config.toml
norm = "rmsnorm"
norm_place = "pre"
positions = "rope"
rope_fraction = 1.0
parallel_block = false
init_std_o = 0.0
optimizer = "muon_variant"
lr_mult_down = 3.0
max_grad_norm = 1.0
warmup_steps = 200
schedule = "wsd"
max_seq_len = 512
doc_mask = true
max_steps = 6376
MLP neurons of a small language model. Each row is named by its layer, matrix (gate and up: input weights; down: output weights) and neuron, and shows model dimensions 0-255. Each number is 128 + 24 x the weight over its row's rms, rounded and kept within 0 to 255. Numbers have three digits each. A neuron's up and down rows have the sign that makes its largest values positive.
After each neuron's rows is what it responds to, as a language model described it from the Wikipedia text at the highest values.

L5.gate695:111162123162083138146100141161124122112129124099122128101139123095152153151122107131086087111136113129117134122107098122081125132150152119130106097120131125124132109087179140131119111132082158125158136114115138102110120078154127143143098134066115149148106095142100121172097178093126172121145128083151114073162157143109152134093110168102132133117091142126135190095120139112115150105124103135167104135114146116180102106131115149142126113125103107084092133149108157139105132144096124135117142125107098071100121178126103148118126170186131139134144131160135139163118112122134136134071118157143118149142127091092101136162071129109106164119123093099126107105136111166127114168157108097116113143121128111151133137125120141082148148082130146124153118131145147087116115133144145
L5.up695:086124094144134128125116124158170145179126093127096184095180146137139135125165129080131128122108124124183153119115088118145134126167151111107126093108072126124162122113115163120103125120132141148123110078171131144133130165128158105139088146112112134078120094076156160146124139096153094138135164079169160092172147133135100143107117136152115147177167151132147152095124109139161152168148128129140124091142122109147115178125139110104128118105152131108166136143135128129079128077129113105124112157113107159104139110120162149086144124138120117176094163149136141126096142112122101099143143144095138121157127104128109090086124129160159128118129108154077138108121077150114117123144127107168148160111138174123113146143087147126154095121119106205125140149102136149117146165126166
L5.down695:139147136127165104160148161132106176171089095118146171123109111140129124106114112105125107157160136111175128147134106095115109119140127153097109120084076092118135160113093136097102141113123109120130079132122132115152124139134123121163088140131125080141123123126116142111078152113126146189130126077158103183157130153107124162163111086136098150126104112148160129151117133079132186101153110154138147124158125146127145154175153128131118166154109112134107108171143161170104157154131111146163134118126140122140156147122129124085125119125079117140171140181150140115114093101121119097119139103126141127120128087097141106113160070090107143152107129131127100088098161155106098095115088112149133109156140095138110173151130128119145145111137139175143120142117161139145110152130174
Description: Linking prepositions before noun phrases. Prepositions that introduce a following noun phrase, strongest on "to" in "was born to" before parents' names in biographies, also "son of", "season of", "safe for".

L5.gate790:145120107140125118137149127078120167126142097118083153167081128163105134130106105105128136096073126116112096126113102107173115164142111138158180151133144118131062122153116121134130119141141146129153109132100117124108160137080074144148159160115092142169163154108085105128118118164100119099141137121144113152116133156129092143152154173077129116128123110135169096107120164110123132124130129137071113149114112094080110128146128139149122190113135118171132098122099143160070146167104111133123136141097148082164120158142115115122161111147110108134128131127121105161112152121095117142191132180137087145166134130087136113110149118156153117090166137126133113120140159113128154104146113134132109127117094100124130141117121136144154109130170123123130116131150119150106129087110146
L5.up790:127143176160129126141115126145104127131121133119131092130141121123092094083145134107123070133125153131144142150121147136129138144143087096170144147174083123147165131151149097157157089120150144169179065163157142117082121132094124122111093109155083135133176109122122113111096137105118126122185108165116099104142144120087106107166109090141090163125143116132141108103086143103113148078145144144103068130153111115158130173139115133121107138155127127104132133165107160114109108089124088108196179072164138130137132126142136147150154090136134087077130120110076126110123174115117185145159133146151102119063087081130131097169120105151084139109113141167127160135141125153142146136127132130117174152100130111145133128183171124160139153139125143159141135147113108099113118101133112
L5.down790:162100137126120123169154125126091132112122120131131101095126148148113147143117129101070121108136117184130111147168183108159157142143136126122123106140091089130150176126107124133142147111152108130145118094073127128146172150099165138162109148123134115133130141165140118110138118122137140123174145106117159178134159138144134126109124121130148125111123122133104125124151094121162136150162109142111135140123112175161121124115161131113122115130143134162141079117115129120098121115126110124124173130117093133131161164159139117103134126133103118104138122126083106124145133107128125115113102115134101131130141096178148136115090103160137184137140101116139141105102120154156142139091128127103117105129165137152050099040162155133127165149127137131133095081126137164128136104111118
Description: Word-completing noun pieces. Final subword piece that completes a noun split into fragments, e.g. at-om, ran-ch, or-ca, pat-ron; also whole nouns after modifiers, like radio station.

L4.gate815:149131119109104176123136120083159095129119096120085095115131120121147141135126111183126113148143135133094116100149115145141112104105133147088144106105152187120124154096087125134132125099128124115163088108116086137135156129151080111094143175118123088151126128152114082126107131125096159140138095110163121133134141051152176126180138143073124143084119116124182104074097131128145116117118130129088153084145141124159145145123100155126129163131089159120132125146146141169111124117163130098088117141126143121173096105150107122119117115130121131108123116082104106108142157093126130131125122110137125118130120110120127069138092154177108142119134135133126121126109082124094107141113146106166129152079109126132143165137169108122099136151152129136121122104099103098079128164145106
L4.up815:173154078127135125146100149143151164152149112091084142094156142123145107124103126125117118140135142098104151131114118159112126161115133119107158104122120136090147126181084121156101126104190127115084130109124145134176159120106152126153148113123091109138162156101138129157110103096135119173180140137144118142145089141124108157128139149115109157148128126112144150107128087137073122134132091158071168134122127149112150123084144149122167114105127112105137092111129154117089118120168097145136115141123168115163142146144105133165148109115131162122101141105155098113138204107133173147098124114118097126097142141104125155145108109105177116116150127121159137109113132131133108128107135097152153123127106136119112155103136120128136158156141112091102142117132151159112114124151121
L4.down815:120123146146114132143151118110131102083115136122132119138106151109109135128115146124115125101147080133155091102127077121122189137150066146128125107199167102151161148142147126167097115152125087139154129131129110135163142144113138134165139131111133117165140162108138149113156142137135136107116128122086151105122168112141179063118096125147174140105138148172131117122095119151127140103158097147133076138129124122113151100097091143101125086134105091136122139116149085148113118115108100142108176131123106145139186163127102151122166133127136111095138137158138097155147126119124141135136112135112141134142140169127148118142145171173105120121154121108129116126147142135125127114151104115142137134106153147136165112138174123135125104154109109126116126111174141123115135126132136
Description: Completing singular nouns. Final piece of a singular common noun, often after the/this or a split word stem, e.g. wh-ale, bi-ome, the station.

L6.gate754:149124115161121101143137167096087117150110156109124078096163123136119127138108115128063133118103133157098199128091096145158103136136145103093141088113119105146103142119117134111096091160103111112126148109128161130119123117100142165120164109111142152091121097118128137138146132132129157127137149148159136123108108121130116099118121096086108145128109138121118151161155081113109128163136128120112097164113106103149131099073096152104133111131139150132147135107113140119090160091122128120148089143131117084164107121109158110114161143081129129150098127182119140139134129091099140127099123147088143131120160157209135103170170159134139115086102140100129112097134151147140118133124120139124121130132116154098125137107179126153148105122143126143124155179131135127106129133122120
L6.up754:108135141138128145084128131165173112182071191137175112109128147123124108121130128112145138143087094124120105066138098129134109099135139145111117111144128140109135124145092158090144099133144091155159118148126085123127112071128166092121153109118117123171166125123143134108159137113120114103140123140076108107114137079106141158095130130148169111152078152094154137119106148154151130139143106088137155122123167133132102175126131114121152142090112103080091118148114117151140129144081119120113112141105125103114128124165094171123125156090146109100088087151111127119105126114123128177142129150127118154127158164106117155141125142122127102142140068110137116143137082149147133110112132115117108111113134132100120118165099165095096157100112151150131125114148134113113111138135162
L6.down754:078105092126141146124114118114161146122124109106154148119104115135106155106104106125128139151144130114165171095135135084126149125157102127128119120093114146103101103107165154113111116119124129118114107095141172155134152132143127121116077142120099143142156126139139112126118123142108179115113131180123119152150141132123084115135175143072104139130112129149197106156111139115110133139122145127160160109127109138112081113120120085112128116101120119088152106102093116121139127168143145096118109144141098085087099118124150119106125151124136136136131115123167132126079110113107116117127122161087095142121139135130096109135109116128139099149147172122125122125172142125127092149164135146104147135160117150105109102134135147149083114108150148122110144091117156157121100112111155
Description: Agent "by" after participles. The preposition "by" right after a passive participle (designed, described, proposed, translated by), introducing the agent, often a person; sometimes from, under, with, or "same year/time".

L6.gate290:125133109161075131147165116124157194124074105161139118110164075100134146139102075138150134138107112100131160050145103154120195098094162147161135151130099171119115131110138125169138096120101132118097133120148155172162144084082113086151147134143135121130154123151168106138119106132133085123144127106102123150161122123126110104109118126104132115129089102124168128149172112086152118104148142129129082117080158158116060088176110115175163155122129143151145132154099109096122163126115163111153134109147156148141161115136172150093142128151152142104106146072131126130095132149135134141125144174125122107146104129123094128154159108096165114128131107123104135121120131123144115137149109150122079093112101113143082165181125145111150139119089115174123125145162148126152118125112119
L6.up290:164091088158131119127107105149190176112098132130150158108072094136141180141122101151107124107167209100115117112108130158095190104144126141139118152160160152122093139088098130150157132141124110147121128104114155122136113097163128124142159151118109149155092129168130160144093094104121105121152132098094101144105090115131148160090101139094080080140159132139169127143090114182094120115132124133114089104112112121077114104130124096137149099117134132135131122124126107115123149123110118111173107128120137135114105100132108145107145151113149150090145161076106140117128121145167136162131111136131174123108153152157108182152106093108110106094140111115146160144124174091170141090135145084143109131101111079118117137134114127168127154127117150117145127126144136142172152117093108
L6.down290:147104105118160149129088103108098160119132127097154114161140146141145137148148131158143122111104176157123161125111118120115127134099104159127164114166158129122179132131095143111157097141103119093122160139150135164141116172156139140107111102139117137129115118137120120126098119127107129176130158137098122129255093157119160136088085123125107129100152080086146086115082149180128119133128097113156157119119127099122144116098125100134133131093128147143142121133150089126131119137122128104176145128149121112103126047123126102159138107166150127127157127122109121097151149166124166149161158145169161102136131122146131120162133119111136110103142136142107103139140108080174098121102140116149132137109144110156148113204133128110115152115168134140124134129120124117151126108100099
Description: Given-name completions. Final pieces or whole tokens of personal first names before a surname, such as Mon-ique, Tade-usz, Jak-ob, Joseph, Bill, in biographies and lists.

L5.gate676:121127144118112114105114147137126099163132132109176105133118101116124126087155150095121123114182130183143145163122120098123167093128174115109091142155111112145118092135115113111126157129136062141168096174109136143135158122116156123145157136149104117145143150140100146102157136137146175128119096157125125108168149139112089152102186113151144153138119152126147156124075149125090077104101135158129123100100163069170174143113118161167133099114095092130133141157151130131149128131146160115107146109143111126102134130112147125104163171124092117107151125119117144157063149165158113097120091103178100101126133119125120095120138138107122152107133155138151139147138170086119131138095107118168114123111175167093138141152123118159139156123120099096149149123145112122143125105105141
L5.up676:118144158121124135140142146140148184118126073110141140121191116143127133100131139078142121091131104152074130116151125153096114139118133103115135123132156143113137072159114069112129137144136104142113131123131139150186109144119174104149136148057107165150184136099124124137156142106123156115128111133099171101099108145130131173124120137096113144123152131086097124123127112123114122112075144122134139151153098101166103145138169123109155120143053117118153151121130107110110144154078127112138141087141132109088148114121131133143114123148152132158143115082117172124119166137166147135135112129131108172167118103145124104067116142184137110129176163145118119154113176118145151141134200122157151138138092090093140126132136161127096141137130125129133152121092138113141112126095160
L5.down676:150101152129197103138162132141094097136113113096141104140170108135119146083150106145150114144147098109103155139137126097131114118139141072126127119095119155107146142106130126102102147141138107092150101150144181131132126152116112167169133157135116105191126161145109133159112128122080120141087133130130138142092108157094130117107159151111094136136129181117138149148106128153142133132174134101135075098118172110120113125116124109120144137142099109089128166119115112129154118107105118122128130103143141188130173105129101112140098129129122131124151181118089128137119165146098118138125134170129159129137151128114116075128132136155109115112139136150108095135108156162158128148099097113095122160133131123114126113103120126120151137102141162125118114139125166135093093111132142
Description: Clause-internal qualifier words. Words that open a qualifying phrase mid-sentence, mostly degree or hedge adverbs (largely, only, nearly, about, either), plus relative pronouns (who, whose) and participles (combining, consisting).

L5.gate1527:095111149139128106113102121109119163125127114137100082131160118150151117114099094159149090098150144140108118137129114147153140142126130100119112136091113141136103122132172139113146136146114127109153149109139148107164151144116148120100167096119122161135142125113121102149117152104138144121146141127103141088124175074110082152133133127140136155167129155075116152118137117118124122127161144103156140146116163136123110100106124103123157091136137131121132159111159081103160112161171125100175097154110067128118145096147168153087138146115118136100114147118136099123130145105139103114104147123105143156109118111124110094138060118135110110128118136120128123093113162156135134114124112134135127092137074094086142138169087159109157122080102134154141055231127094067145118087107090
L5.up1527:127114123162156124132139131156175145114157123172096158164138150122148128117121120135158143138088125173104088131103109174108126085118089122115171131165132126144158107130105111125105120200132104153139130126101130138118088092096098133151106119140151115131125106099157159113112123138173109184143111132155142172124085153115155122098177133090106150122122089139144136110131131129098134132148097141111105160177079134089108155102164145129109122103166086104145174089138136090116201156113109141156131140143101076108124159111101138159146129154103109138125120146115139146134106154143138140103084128097137110125138127134123160155157165186146086116161096140136118106132115136097130151169132143167128184090102125120120127109110145199142147134152162107117157111149125128183139111140142
L5.down1527:163089142118136120130104157115136106115123090174131128129165119141081119127095084150161124106090130118131095142118080118161156134117150143181149122149103142101107160091082167150154132156131103132119153128162132135162097122110159091132139127116107158108132144129106104092095136157143137112161135113122136098149144187130137133166143127178138085104159134142109114118126131114142102097166072149108115054101098138162137117103145136153098111139145138163129124134142106131127104082136142139153125136111119126173127100119113129130109146133150138141135085151124158130111115110108134158109095091140100129117113102129124106132155130098131143129126146146146128160136098131144125172148139129151127128123133114137142100139119166124141178128102102170134084135112108143136138165142173
Description: Personal first-name completions. Fires on person first names, mostly the word piece finishing a split given name (J-osh, R-aul, D-irk) in sports tables and rosters; also him, he, died.

L6.gate733:165135119148136135153144105133144124112121117127126116168136146087110138124108082129144090191115159184099122136095128152126098098148121136146114154138138152152087124148113184121129132147121127125132127151131105161134123091080172139164166106132138080108087153136094103098154118138100114099090071151196131066135148153131134110141138135170111130095100143151092130168108130143158107139143134085138125133099139097140177141139132116142133102096149100127108094131089139109131144136093153131161127170085123128160096075168135117133153082145151119143134141139124175133092149075129113122076108150128101092091111136143134132144094106123112132135107109081098091131097155125120129135093132155145154142159169171115148146150178150130132111107150134110117155140109123101163103126123163
L6.up733:126095126112149094140143148138136118113137140067125125133149105115117120136142161154120130140120130170097129137162171113169170107119130142130133141158133142108124124106170089134119144113164138151115107099150117143106136127118129123094094139153084114106154117096092146123149126137155122089135105138126142144140129104116106132133162098142099116128132104124089172208121103101104117140103171099172114137152121124086096108109084162093144115075127155114161162120150152125112131108150100124178117170135136133113133187134168107156148127158119148131100188086119114114110082117119088145130131141128120127111105159130092119124115119130100140115143164132165166117117122146142131139130151143117186160156088152111138132126114161144131093134103145111184098119140102095106138133134113
L6.down733:150103143123138081164123134111123109119099125119133125114095140102100110111155152103076150120161158161138147140137128182143129157135117107087149158109125162139121103181130181107116147140115100080179140135121116142154104134161131095130119127167112107164101128157141139141106116124141140112138123170143093095113152109124087075133120140145158181112155129118127146107134141132131082117118150168118111108098125080115157130143145159146125176142125157151095112130100093152110131126146135106167085119098122139112136125162108123103098100130152156187179121174145149139114106126114124128132157120090131124105106149094127110134081149159108123129166167137125095131110118141127149094124159143140126081159120141098148150168205146140165120145165160114112157127122141109103124118115151
Description: Approximators and temporal prepositions. Fires on words that come before a number or an event, mainly approximators like over, around, about, under, between, almost, and temporal After/before.

L4.gate311:177121159145091113117108115108130160130113120144109154158151133081125153140137120150134133095148142121135135100174112118134171101163122126101149144087156089151137130149110088154146117109132153126147141091103110148129138126122186123128099154123122137171120098146152130145134107134130098137141127151136096152125171113144101135092142084156128132155103115105174090148116110129182124117101133156113126158132123110122122138156129131141152118139093160120142127170151124105145106146177099168143123118101144147126066179151126151122166150135120149116122141089167106133119139163125120171136125062126118100104098152126141138190138089166115131142138158110108088121172161122182110062110132133102156092105143105130122133111137125140092144149113149169091142150128136154122092097154148
L4.up311:169125088136166132145124115133177101124150152170136117106187116143116169155119120141101125133093124114126108167095118137089157120145112156175137118144151128159129095136129111118152147126131125097129150112126094116110145120134110166117126153152128167167148108131125081138104132107186132108139085142133116141077136087129138112091143131118134130092095153109143147090075099087119133140102126141127182141128123134108103127126111124122124093126128120076127108144120107138154070165132078134124136116130141132117124143169091136084145159138105139114113170139147111173129146156088112135155143149110165109178064141156129134163131141106140125142149097156138108108153095121155143121130153060105133118105150152058143112152150115102118144115124103151123145119117146161147111149112129
L4.down311:104116150143128171094147105145138156119126131083101098088175133100155157139067114121101137160124110092131127118138113088108103104144106155131111113072134116115133121133101150152133111166125121121120166119117110129109127119124142120102179134149111121161073081148144133131109084083112096150101115094132153114107122163065134104136169117093128142102068159122129167145114109081129097131127147157115118166131175127102137120097103135162124137100086135140148149106141137125136159187106118102116144138098133156113110148140118122097095153123156132129096105111147154098104124129154115125117176079156148162118145130131097131159111123147122144143142163097179100084125122093075155114109107151121135130109105143144096128105183126149120108145103143107116167153137146137146089126121138
Description: Preposition after participle. Prepositions right after a past participle or "based", introducing a source or basis, as in adapted from, described in, based on, indicated by.

L5.gate1238:112130155178142134069099130101152123110109116131098156124151117127140092096148163109080156154150108120102109122156121100161163147154097140138135133155115139110147143119119140143136105129094117122130106138141130135131094107118120105105111137099147104126117116089142084110138107153131114127118130122159137161122120147095078164121107078124124124145146139115130128140091068156139139114169124167155170184170159107117109081146135123145131178170125159131173097121128105122135135169166176162089117132114100106107085132110141158093158105122145131104119123111137145120126132121115105106183167124099110114136123148177155113127107095126143127119100158097127093120118117121113094116175114106135092111089137154097150127115125144129124094118090136151106140127141115147164143125133159
L5.up1238:131120149147101124110128093107139129117125091071131121143119109099067142131126133131142117115126119119101134144139092101140113140092139112110134129116146143094157123152162146098152123131137149149116128074131095117143090114138117106123136084113146133117106147111115141137151142109133110137115122117112126157123145176101128126131118141132105083109148110122104108162140110149104145185151121134118163085110167127150099139125156140160147068131113169134112151135136116157082114143131147133131129128159116124138109117144136132132120132108115118143129139131135153112142146144167128172124136103111110104124152152117120113142092132142121112117153155122084131114178142114174146189208095101114120115118094138131120139097132126162106086115082147144066135096155139135191104103147118
L5.down1238:142168073123147149141112151134122180151125134155148137119156104108155117108126125121116134112103148106158114117064106087145128139114118156116127168100149115139085140092136136151147102087149109144159123150124144135091111109121168171173124111130135141121105126173134096148073099115121092156055143113137162138158147076172158147126116122152113141121130126148117112095098131116146073108083101168127121180079123121172128111124132150112127118129101117083128116140113082159148143088127097095114098168125153151131090123113118114099140128124104148139128085111135179164146121140103123135142154101106121116143136165117127117107133116118106126144139133179118112160152126171111125104112136137157115129119124087145124093117129149097139100142169139124132117094127107118131100104111131
Description: Post-phrase prepositions. Prepositions like in, by, with, through, via opening a modifier after a completed clause or past participle: mentioned in, described by, announced via.

L4.gate85:152111122155136102149133120169119184144125140186139086123150134105147147118154120114186112174104128150107098155155095096128100113127115126154157136129129116104129110111168132154103122154152100186099126103078124094146086146161151146119157157105144116098143104128117114156158168132130113140118115089132061105159127113122152128142138158110131146131157152129108109078102145144088110103143151102108152156141092109140149127116090113166140123130110099094129116122150159139141084125176080131120110149113129136097142120155132110143138105135152145148117112154128132113147099128136145120100158100111154110115117126173106157091120157098154162131147117142121136159125067156094139153154147118148138120181132145106123120109146097098127136105172150150089126127121138147105110170130149
L4.up85:181158168137154101184160146155121151164124150154131110140159150101155136139158123122154129090145102123109149183146105123123120085115147150127139156164148117094123091097144101140166124112139091159138093079098076139141083093136120155180159146089162081127151107094131101154133139141157078173147110142085166142163140129147141143075104125139103131128134113120111127110140162117075138104150115141099142150125087140134187116138114137173139116161096117067113140081116196174130093108120102147159095130120141133132123117143126116140156141135125105098161103146135133129127104179139131116113133129117148124103160134134097107079135154112140107091132116134148134181093134139163155129129131114121132163124121090162082117118133133113092133158119153119122129118112141168137133136125094
L4.down85:137118128154148128140127151136111135119122111145134144126103125147133096112123111104147124108126100117119153124120093117129123145101089132131104145144125140104108115151096136157158188131104119088081103114136127114134108126129095103164139127129114129135169121145182115109099134108114114124097129117062197137110141107147132116168160116183143131150151125186139104103131171144126121154124136173098169150072107114104114128144160148138125092136115139149125206148102139127132137157135149132148145105108120158146109149083152157105099169183127103148153119149096112129100136115117115124158124164128124139136164165146128130179082154145070118130104120139106113104113187093125126141131110136119097120107107139118127127169115137149135105115143162108085159118121160125103160122117119
Description: Mid-word fragments, modifiers. Middle word pieces inside names and rare words (Gob-er-t, Bal-ear-ic, Glen-t-oran, Gut-ter-mouth), plus adjectives or adverbs after in/and/with (close, rapid, about).

L4.gate1205:151095126104119120101150126109114136090145099123110167157175125110129147125112101082104082108091123149151131123148126133093131114124087104163142114169100147161136070101176168154095145162164121154105119092140136127135106120113150107148078179110175142161105127137135151148116188113137113161128154138129120134086099131115166170085097140102127115136067130163161153108163150152125124111103086157162103167157103189141099138098080150090144156099141133107162103131149133106146150106097123138083132120123090094117122111101094118095131117170100119147132119101145131115187121088137143139132136112078141120069108156125106106105109111154121120133130124178100153130139142133143170155108141123117119118159177140115116165081159119149100158142126137189117170111150134158168125147167167
L4.up1205:141118140081104128161105131119133117123173127136092135123116160134119129128163150126096107105077124139120148122100143124153124101121133148090126110134099142131120154124134163178109100112174180121116076132119133141170090151089082131157103145122125147133084149102157123169109100100131139084147123072114199196152085142130121114121089149123115099103134170142128152094134155131093108098117078130167108125133106161139143178141108093114127154113160114106145095158155104142165156137150078084141117112170147139113117112145114099130124135134127122121126145134127141127134144145133140113150105062119165116119133132139086114130146119113144195171114161137138153115104166167153181142127145100108089142092082115099175156139167142167128098149123142131128147114129155123133171088127122
L4.down1205:128115102173140092129139125140135164173119105152075148119128110119117148135170136141149114137145149118129123124105143121099091130115161114135108125145164086119105105144152138088089112124089114112120093135134128144127140099129117124124127111117142166126091150127094099139111143128116101095140108103155104121166185106132147109138102116163090128093172093156126156199129067092124102085089143151126164117105166098146144123096123105106079121124126134148137171126122146129128105120091114093146084123126144082074143149145099113150140134136096156112101108158076145135144151149126094134134096101149109091156124087127117141114126108132129132155139107119153147164080145087106112111130084125127118146153115126127139116093098133101170131137113144135099130130114159155151135120134105
Description: Born-to prepositions, name fragments. Prepositions completing a fixed phrase, above all to or into after born in biographies (born to, out of, graduated from), plus mid-word pieces of proper names (Fl-an-agan, Mall-or-ca).

L4.gate943:091140115099143119161137138102144122125103105158141101092131127125109099129110130132084132146126125164148178092145125123122117116171081125137157144149139091112122096143122137092169126098122123193132115110066131134133124124119104106127126137160133139168135128130149125154129116136122141168178142125117135113162122165151127140132175149108134094147147145136146123132133133141105174137094125129117128117138176123139137095115120148130118136081167106104114096129080119157144187124106115120125152113102131115115106124117128138110153113106160152113148074129100122131133198099170121162129145158127126134133142133120162102119104114146187120120143144127122139145158145149149116139078115168138100074150193102105121134135130098126113148125146160092144140150111129165108156147157068
L4.up943:154128113078176114116110104132129140119094169079136171076091082130136148129135130159115154156119176138142104086126106092149135135061139134143119157141105155136131113107140148137111180109124086114118080164098146111104138050124107142145070090139119124126123092121129152092147163130147156107119111122125155135174174111172134165112138084126126125159151092133142118138109150120138115084112145064123083152096152107060125134134139147107163116119103136083124098136118134120091151104096132120146134131148091122084116106130127106145108120119113118164169120118071163142108151089114142108099101153124123130148141107125125125097168109138097161149120117161109141135116134111118123134110125134119101130144105074133103128142095145117146118134085141170144143123102124134125140129072120
L4.down943:161167154108185129153088108165100121127133137131129141157129143130114158135131086122126142122157182135129160149124119105164174093071085141152153075148110125144143092110127112182145119109139122130138129118094126164099141103116164083137126100172136097150137105118141164107132167140085119114098167149090150129176165139164161150108147148202126132122124100137102112113134099173136113108111152099124101116108074114108122143127123100114157115136096176152090114086104154152109138142119154125157165132144115148123093179127106125139170105117132149085145109146104154160136152103152151137125099120151141123153107128122109175113110089134141158151100119135174123161132116175095161136123156095143128153125132113135139145174112112126103105141123126153126167127122108086172116056112155
Description: Given names; "of". Person first names or their first piece in lists, tables and biographies (Phil, Fred, Reg-gie); also "of" after son, daughter, mode, method.